{
  "hidden_size": 256,
  "head_dim": 128,
  "vocab_size": 8192,
  "norm_place": "peri",
  "bias": "none",
  "extras": ["capped logits"],
  "init_std_down": 0.00339,
  "batch_tokens": 65536,
  "doc_mask": false,
  "train_tokens": 304900000,
  "dataset": "wikipedia_en"
}
MLP neurons of a small language model. Each row is named by its layer, matrix (gate and up: input weights) and neuron, and shows model dimensions 160-255. Each number is 50 + 12 x the weight over its row's rms, rounded and kept within 0 to 99. A neuron's up and down rows have the sign that makes its largest values positive.
A block is one neuron, or neurons of one layer that tend to fire together. After each block is what it responds to, as a language model described it from the Wikipedia text at the highest values.

L15.gate112:26 33 47 42 53 43 31 29 47 32 50 67 37 60 37 58 34 47 62 62 50 59 53 45 45 48 75 44 51 51 54 52 36 68 52 51 40 51 43 58 58 57 41 45 57 58 41 57 26 48 65 35 64 41 58 44 40 59 48 38 29 43 28 44 53 41 41 48 42 42 55 69 62 66 44 48 42 49 56 62 52 62 62 60 50 33 35 58 45 37 30 50 55 34 66 66
L15.up112:63 61 59 46 55 58 51 54 49 62 49 60 34 37 56 60 45 62 69 60 75 67 40 41 48 32 42 65 34 63 51 61 62 58 49 56 46 70 51 46 64 65 58 34 43 52 39 16 54 60 43 61 43 44 59 51 35 37 50 64 65 31 66 48 55 46 36 52 37 68 64 56 59 46 39 68 52 33 58 41 42 62 49 44 62 29 48 42 36 36 38 48 68 32 52 59
L15.gate271:55 43 53 63 60 48 39 55 53 38 46 61 39 55 74 55 29 64 62 31 64 58 49 32 70 65 57 66 54 50 38 50 57 75 59 38 68 56 36 54 65 53 56 66 59 58 64 52 51 66 41 50 76 61 51 43 54 28 65 50 50 61 37 54 59 46 44 39 47 36 68 34 63 41 63 44 52 59 52 41 54 69 49 57 67 53 49 33 37 46 55 60 70 61 58 46
L15.up271:41 35 58 48 56 69 30 53 17 48 49 61 61 41 68 51 58 55 34 61 54 48 51 50 38 42 55 67 50 58 44 39 56 58 43 46 53 75 37 52 54 19 47 77 55 44 32 50 39 60 54 36 63 40 37 54 56 55 59 62 61 70 57 37 52 39 46 47 62 58 53 45 58 59 64 29 38 54 39 44 53 56 54 37 49 64 37 50 61 40 40 56 60 63 33 35
L15.gate345:56 52 41 36 28 58 41 58 49 43 47 46 31 37 76 49 56 58 70 55 56 63 40 39 58 31 55 55 53 53 59 65 42 68 43 40 65 39 61 53 48 50 42 42 51 48 55 66 54 46 55 43 43 35 38 48 63 48 67 38 65 64 28 55 58 48 69 46 68 32 45 43 41 51 48 48 54 65 36 44 48 52 54 49 43 51 47 52 67 19 44 41 38 52 53 80
L15.up345:52 51 76 56 40 68 59 73 52 44 24 63 37 48 55 61 54 49 67 54 35 46 69 36 45 46 31 55 76 31 60 29 47 54 53 46 42 66 66 36 46 54 53 39 51 46 50 41 32 53 49 33 41 14 58 42 46 54 35 46 67 57 57 43 64 49 37 52 37 56 47 35 43 59 36 33 48 61 55 56 74 70 52 41 66 54 71 60 44 51 60 40 40 51 55 58
L15.gate830:48 42 48 54 56 37 42 65 42 65 59 65 71 45 54 67 28 57 46 44 39 51 38 34 31 50 68 46 56 65 45 61 74 41 62 38 53 27 52 16 50 74 33 35 61 28 41 52 25 65 64 61 35 40 26 40 34 37 35 50 52 44 40 60 36 42 38 56 64 54 57 31 79 42 30 64 56 60 49 55 41 55 41 62 55 52 46 67 49 23 65 56 58 51 45 54
L15.up830:21 64 60 51 31 79 58 51 52 52 41 50 36 52 63 41 34 48 43 57 40 57 50 47 32 63 67 46 44 58 20 51 39 66 68 40 46 43 53 61 48 55 64 49 48 40 53 50 48 44 26 43 44 52 39 64 38 56 42 53 64 60 71 35 60 72 46 50 59 58 52 34 55 42 43 69 70 36 61 37 67 50 55 41 29 43 37 48 54 47 58 52 25 65 50 48
Possessive apostrophe

L8.gate903:67 40 56 57 48 47 60 35 59 44 59 57 64 54 45 63 37 57 38 74 75 64 63 69 50 46 59 43 51 27 29 55 34 64 70 42 36 46 36 41 49 56 58 51 39 32 57 36 36 46 69 64 46 45 44 53 52 33 26 23 54 56 26 58 39 73 64 53 61 45 59 46 52 48 40 52 46 58 41 37 57 61 44 40 45 48 42 59 55 30 54 60 56 43 42 36
L8.up903:52 41 58 52 54 62 49 52 46 41 62 61 39 59 58 41 42 62 43 49 57 56 50 39 63 59 53 49 69 28 39 53 52 53 56 54 42 45 21 64 72 35 56 28 55 66 53 23 38 54 63 55 33 54 52 45 40 40 44 66 50 51 71 31 64 26 39 28 29 60 62 58 52 53 58 67 39 34 43 46 60 70 74 48 32 42 37 54 38 46 64 46 48 57 54 34
Joiners before name parts

L8.gate937:42 71 46 41 50 59 62 57 64 35 47 36 43 61 51 67 61 63 46 51 54 52 38 72 37 62 52 48 43 40 48 57 50 42 54 41 57 58 42 41 38 47 57 52 64 49 51 63 43 63 64 44 72 49 57 51 37 45 41 31 42 74 36 50 49 68 52 33 67 57 51 64 70 53 40 73 46 63 59 49 37 59 48 56 69 48 49 49 53 40 58 64 76 49 47 58
L8.up937:29 49 46 24 48 27 44 59 45 41 62 38 53 54 65 37 51 34 53 67 46 55 51 19 32 51 30 45 46 38 49 67 48 65 47 77 43 50 53 52 56 66 56 64 46 39 29 33 62 51 39 33 48 34 35 55 65 60 67 68 33 44 43 49 56 47 57 50 32 60 68 33 77 44 70 74 56 49 38 52 54 59 38 44 65 57 46 54 73 68 42 38 45 50 31 45
Mixed connectives and name starts

L18.gate427:49 33 60 60 46 60 28 64 45 36 51 41 47 52 61 59 41 48 60 59 55 45 59 59 69 68 58 43 81 86 31 58 35 47 49 49 54 73 45 56 64 58 55 63 33 62 36 55 55 45 68 44 50 54 51 72 52 40 57 65 35 56 49 44 36 48 40 58 50 54 58 38 43 56 53 54 57 69 54 45 61 58 38 25 52 37 56 28 69 40 46 54 40 64 39 64
L18.up427:58 52 53 59 39 55 46 52 52 50 47 60 41 39 59 40 50 20 66 53 58 34 44 65 66 42 43 61 25 27 42 46 67 61 38 54 37 44 38 73 45 78 43 38 32 39 58 58 40 61 60 39 27 30 63 56 51 60 44 53 38 52 39 40 44 69 55 63 52 44 55 59 66 43 51 61 58 63 51 16 53 51 32 61 70 49 41 77 41 21 64 57 55 43 60 38
L18.gate692:52 36 60 64 45 64 45 65 43 44 25 40 46 68 38 32 42 52 42 68 42 40 54 81 63 73 54 58 51 64 44 30 63 57 53 63 56 50 63 62 66 59 57 32 36 51 52 58 66 52 50 54 32 39 67 66 46 63 26 53 60 34 41 48 67 56 59 45 46 64 48 35 49 69 46 32 68 58 37 42 51 50 48 41 53 44 61 48 63 39 52 56 81 31 52 49
L18.up692:34 47 46 69 58 40 44 60 29 63 23 20 53 32 42 32 54 41 56 64 51 56 63 34 32 49 35 62 44 59 48 63 74 27 54 53 54 64 43 32 42 50 36 37 35 55 35 57 34 35 37 74 39 47 44 36 40 42 37 57 30 58 39 38 39 44 55 49 47 55 68 33 61 55 44 64 61 57 25 28 62 57 40 53 57 57 41 54 33 52 42 59 49 50 71 44
L18.gate987:67 52 35 53 58 56 42 54 57 50 49 60 58 61 62 49 60 46 42 44 47 56 35 55 69 58 49 35 51 63 28 63 32 57 44 40 69 56 73 43 63 56 38 37 41 58 45 67 41 54 49 57 40 47 40 68 55 45 39 60 32 56 53 51 52 43 50 42 94 62 51 45 34 29 69 53 51 55 42 56 54 53 43 49 59 61 36 42 45 26 37 53 48 37 28 72
L18.up987:49 35 65 48 45 60 58 74 42 63 35 48 56 32 42 50 58 49 65 72 80 42 55 64 52 35 26 69 59 40 55 33 64 50 29 52 37 46 38 55 52 51 49 54 54 52 48 46 67 43 61 46 53 44 54 52 41 27 61 49 62 60 63 52 65 52 63 71 80 32 41 50 26 48 44 62 51 54 30 60 43 48 55 28 34 36 52 62 30 40 41 47 28 39 86 44
L18.gate1045:35 50 52 64 43 68 74 55 66 37 40 54 52 47 42 44 42 44 67 51 33 52 51 56 59 47 51 49 40 35 56 44 53 65 59 44 35 61 32 66 45 67 57 44 51 64 43 37 38 34 54 39 51 46 63 42 45 48 49 50 51 57 64 25 42 60 41 67 50 76 51 46 64 51 44 61 52 44 48 56 47 55 17 65 66 47 53 20 61 45 51 38 39 41 62 60
L18.up1045:36 58 20 74 42 29 61 61 59 49 27 64 39 49 56 33 64 37 45 30 53 20 42 59 75 77 49 69 61 56 52 69 49 35 61 77 41 37 50 47 48 34 44 36 41 45 43 61 50 52 49 44 44 53 47 31 58 54 32 42 32 34 47 28 50 57 51 76 35 53 56 52 64 50 54 57 56 66 47 40 32 45 46 64 46 54 46 61 64 57 63 60 55 28 56 58
Side and position words

L18.gate316:79 50 50 69 60 64 46 40 23 40 45 36 48 47 54 36 31 55 37 42 45 75 45 83 35 45 57 31 56 41 51 28 47 18 47 44 46 33 38 50 43 68 44 45 63 48 76 45 44 40 45 41 48 55 41 77 46 66 54 38 39 54 52 44 68 56 39 44 56 58 28 42 55 61 56 35 67 56 46 50 71 44 62 59 38 46 59 64 67 57 51 73 59 47 33 37
L18.up316:48 37 47 63 49 69 59 43 63 58 27 61 33 52 48 55 31 34 63 52 29 41 34 22 62 56 47 63 39 53 39 41 41 60 34 67 50 49 66 49 46 49 66 51 40 62 41 69 67 34 43 60 53 46 43 27 45 35 39 54 44 55 44 52 46 45 52 60 46 80 40 56 50 41 29 58 51 60 58 60 22 57 44 48 53 47 63 33 44 43 72 56 47 59 58 63
L18.gate331:56 46 65 68 38 53 61 56 52 40 44 51 37 69 70 40 64 38 45 46 59 52 51 51 61 53 46 72 35 41 43 66 55 29 67 62 46 46 54 42 32 57 42 23 48 49 50 40 59 65 21 41 40 56 45 65 52 37 54 73 59 65 70 70 49 49 38 44 46 44 72 57 60 45 34 39 51 61 38 61 62 39 70 61 48 50 59 43 62 56 63 61 55 49 30 50
L18.up331:61 52 36 56 58 55 37 52 57 41 34 38 56 39 65 49 32 43 70 63 49 41 32 36 61 60 50 44 40 51 43 48 30 65 44 49 32 51 62 36 45 54 61 42 64 44 46 65 65 56 35 52 69 63 47 71 27 57 39 60 44 50 36 42 67 45 40 42 59 40 59 58 40 35 74 37 62 51 83 49 33 42 65 60 53 39 63 57 47 61 46 57 56 45 40 32
L18.gate702:44 41 48 28 53 54 71 52 52 36 52 60 62 44 65 41 57 51 37 59 38 64 36 47 38 44 49 59 66 35 71 60 39 30 48 54 48 66 42 34 43 48 34 55 34 58 49 57 51 45 51 54 70 66 48 16 58 45 52 57 52 68 37 36 38 45 44 64 67 46 43 44 59 44 60 34 35 46 41 49 35 56 39 36 42 30 38 44 74 54 51 68 37 47 72 35
L18.up702:49 67 44 68 43 57 35 42 31 52 35 54 42 41 48 32 48 63 48 61 38 52 50 40 56 38 37 56 66 57 72 36 66 73 58 46 35 35 42 56 40 70 52 47 24 54 39 70 45 51 36 53 43 56 49 44 34 19 30 63 47 39 78 28 40 57 44 52 50 32 72 50 40 54 44 18 47 54 29 53 26 53 65 64 48 54 49 59 47 45 41 72 54 54 37 29
L18.gate1106:74 32 44 46 50 44 61 39 48 42 53 48 39 45 58 39 61 43 43 61 45 56 25 54 68 73 60 60 37 65 54 52 79 58 56 50 47 57 44 46 50 72 56 54 40 73 43 60 48 42 43 49 68 70 64 49 32 32 44 50 29 47 47 54 39 45 39 41 78 36 53 54 58 53 59 43 43 41 39 38 50 35 55 43 45 47 65 51 66 62 60 72 56 36 42 40
L18.up1106:66 47 40 64 70 53 50 42 70 46 65 40 45 27 44 60 66 42 53 63 56 43 39 67 69 72 33 51 43 45 17 51 47 52 54 43 27 51 42 67 51 65 38 45 55 37 38 59 58 62 26 57 61 45 57 38 49 54 52 38 35 36 39 46 55 39 58 30 55 60 59 33 36 48 36 46 70 63 47 51 46 37 32 50 54 44 46 52 58 60 53 46 35 59 58 61
Incomplete word stems

L18.gate541:53 57 47 47 38 48 32 55 50 40 58 40 54 64 49 27 30 42 69 51 56 47 37 55 58 79 37 47 47 59 30 62 65 39 38 37 53 37 46 52 48 56 47 46 39 74 58 53 59 45 43 45 57 49 44 70 34 44 75 53 57 58 48 34 49 36 37 61 70 57 49 31 58 47 66 56 56 69 44 38 40 56 67 48 71 50 43 30 69 58 54 52 63 34 40 43
L18.up541:57 49 64 51 38 70 56 53 38 49 41 40 30 52 33 48 36 35 72 29 51 56 44 45 66 73 43 72 46 46 29 43 39 55 52 60 49 46 59 36 43 36 55 60 59 81 68 55 70 53 55 26 64 46 49 46 66 56 41 49 58 52 56 21 53 29 22 55 43 49 45 36 48 32 58 44 43 22 70 56 51 63 52 46 60 58 36 66 39 65 60 27 48 64 38 50
L18.gate637:58 30 95 37 24 49 47 52 48 50 50 45 58 70 40 38 60 57 39 51 41 59 42 35 46 42 47 50 63 32 53 54 53 57 42 74 52 50 51 26 21 39 55 34 44 75 58 64 55 58 51 73 53 48 47 71 49 74 68 73 45 50 54 45 60 62 60 64 46 34 44 41 49 39 33 38 60 70 61 46 44 45 53 59 50 49 40 48 46 37 45 64 48 31 39 64
L18.up637:30 49 33 57 41 56 52 70 34 65 63 55 42 34 64 32 57 67 46 67 53 46 69 54 36 28 39 35 32 30 55 45 58 55 52 62 51 55 54 63 61 61 47 55 87 48 55 56 54 58 48 43 55 53 41 66 57 66 68 52 47 33 57 64 43 55 40 52 58 38 52 61 62 55 39 53 45 54 41 48 47 61 56 62 54 55 44 66 32 28 50 54 55 55 35 61
L18.gate838:48 60 56 53 40 49 22 46 53 38 42 39 68 38 60 41 52 55 42 61 60 41 47 56 28 43 49 47 58 51 51 25 60 66 61 73 67 45 45 44 27 51 45 42 30 43 51 47 69 44 41 39 36 50 77 30 30 43 37 49 56 62 33 63 43 66 70 45 52 43 60 65 65 40 35 48 50 39 51 41 51 73 51 39 27 38 44 38 64 64 47 60 49 41 53 59
L18.up838:79 57 73 55 54 52 47 52 57 49 38 29 47 44 59 54 54 51 55 41 63 54 40 37 48 53 17 64 45 62 54 51 62 46 47 14 37 52 59 38 38 77 57 33 46 46 67 40 52 48 62 61 59 36 59 64 45 60 65 67 52 41 55 52 64 45 63 66 58 47 56 65 44 33 48 50 34 42 49 64 48 47 30 37 40 58 44 14 36 32 61 32 50 48 65 42
L18.gate1269:63 61 50 58 51 54 32 50 33 51 44 18 66 38 54 37 47 48 41 61 59 70 49 46 36 53 48 44 58 58 42 35 36 57 59 63 63 42 53 52 38 40 44 46 52 66 66 43 50 38 35 66 50 56 59 56 45 52 58 77 46 60 41 54 72 67 40 51 52 58 54 72 67 55 43 63 44 58 28 49 60 29 63 51 54 25 55 39 41 35 42 39 54 54 47 51
L18.up1269:48 64 45 43 32 61 57 33 51 58 48 58 62 65 57 65 50 47 50 31 52 64 68 56 45 58 57 74 52 34 37 20 55 46 57 29 72 42 48 47 36 40 58 54 57 48 37 52 51 60 41 60 86 47 52 44 62 49 62 44 57 61 46 46 57 51 59 50 58 40 37 34 32 52 59 47 42 61 89 51 53 50 22 52 47 38 61 40 68 34 62 71 48 53 56 49
Possessive apostrophe

L8.gate1317:50 46 54 59 34 53 52 51 50 43 66 47 67 66 56 72 44 57 32 45 41 37 57 63 51 45 29 41 41 43 58 57 54 51 61 61 65 58 27 58 39 48 42 58 62 48 55 74 41 63 51 68 43 54 49 76 50 60 68 59 55 48 60 74 59 33 55 59 44 39 61 59 48 64 56 51 48 48 35 28 62 39 56 40 42 77 65 54 36 50 50 55 38 58 40 44
L8.up1317:36 35 67 38 47 47 44 56 57 52 38 45 36 43 29 45 39 48 39 31 46 34 58 40 47 34 62 49 47 45 36 60 47 38 39 75 43 37 40 59 38 73 57 50 46 47 38 38 56 61 54 26 60 32 38 54 35 66 48 33 59 66 38 49 45 57 68 54 42 54 60 61 38 30 27 53 64 65 29 69 50 37 43 41 48 75 50 66 62 29 45 48 32 42 33 47
Mid-word continuation pieces

L15.gate499:48 38 49 66 53 52 31 36 48 53 48 46 62 55 42 45 66 55 58 47 47 39 44 68 45 51 29 49 45 47 36 41 59 62 41 50 52 41 43 74 59 46 41 52 45 62 54 60 41 55 21 64 57 54 46 57 62 67 62 60 52 64 19 39 47 50 53 63 44 50 61 43 60 61 16 38 47 46 36 33 30 61 60 50 46 53 20 47 36 29 44 73 73 42 60 61
L15.up499:67 53 57 61 39 51 64 53 35 47 53 62 61 56 60 72 32 53 33 34 66 67 44 28 37 32 60 47 56 47 47 31 57 63 56 44 69 65 56 41 44 62 49 36 44 56 45 57 42 49 48 39 55 34 51 61 39 58 40 53 55 45 44 41 39 36 71 48 36 56 45 60 63 50 53 47 40 59 66 55 62 53 53 48 43 43 56 38 49 54 59 46 49 79 45 43
L15.gate754:49 34 68 56 63 62 45 68 57 54 38 38 58 52 42 29 37 43 61 56 58 43 40 54 65 58 46 56 56 76 58 36 43 60 66 54 52 53 65 36 24 59 66 45 40 57 49 62 56 67 46 64 47 41 72 54 61 54 44 45 47 48 34 42 66 53 54 72 62 62 59 44 60 72 48 47 59 57 47 46 43 40 47 65 52 57 49 57 53 59 55 60 77 22 57 56
L15.up754:32 45 45 36 55 57 61 65 71 65 51 39 45 53 41 24 40 46 61 72 57 49 52 49 43 53 52 53 44 77 41 65 38 60 61 41 46 62 46 43 44 45 38 45 52 36 66 52 66 66 50 50 49 42 58 57 60 19 56 51 49 70 47 41 36 61 50 43 67 74 50 24 47 64 54 58 43 46 58 41 49 50 43 56 54 38 38 67 50 52 62 28 75 23 55 37
L15.gate1153:58 45 40 50 44 60 60 40 53 55 46 59 56 63 50 50 40 39 49 65 44 52 46 60 53 44 57 28 39 55 44 39 55 59 43 62 63 53 43 42 53 51 23 30 52 74 39 59 28 49 29 57 22 35 50 60 32 69 61 32 58 55 26 60 42 65 57 34 34 60 67 49 78 39 56 42 50 55 33 48 58 54 59 53 43 30 36 29 59 60 47 56 60 49 61 51
L15.up1153:40 62 58 67 51 66 47 34 62 46 35 51 44 68 70 33 50 64 61 58 52 57 35 55 83 71 59 42 51 50 59 38 67 60 44 54 59 66 59 53 37 54 63 39 52 43 36 32 42 44 67 58 51 59 51 60 49 52 54 42 26 53 41 22 44 63 67 40 37 35 51 51 51 68 59 72 54 41 53 38 26 40 56 48 66 39 63 55 40 44 77 42 46 58 51 49
L15.gate1181:48 34 50 50 57 59 47 63 68 47 64 51 65 40 73 38 59 41 60 67 48 41 46 64 48 84 49 43 40 36 42 20 65 56 74 77 44 52 23 54 60 77 43 42 69 42 44 64 51 59 58 73 64 60 57 40 38 25 57 47 67 54 27 52 45 53 41 55 46 57 46 36 61 42 59 74 59 63 57 55 59 42 52 45 48 53 52 52 39 50 34 58 63 22 60 58
L15.up1181:45 70 57 37 32 55 64 45 27 52 36 41 69 49 52 45 53 61 57 42 63 56 67 58 61 49 26 59 14 52 55 62 72 60 53 72 54 68 40 50 61 43 53 49 38 41 51 37 52 65 55 42 41 54 51 37 64 53 37 64 52 39 50 41 57 79 59 49 37 61 70 36 72 38 65 52 58 44 52 34 71 57 52 40 66 61 59 57 60 36 54 45 45 62 61 44
Standalone space before content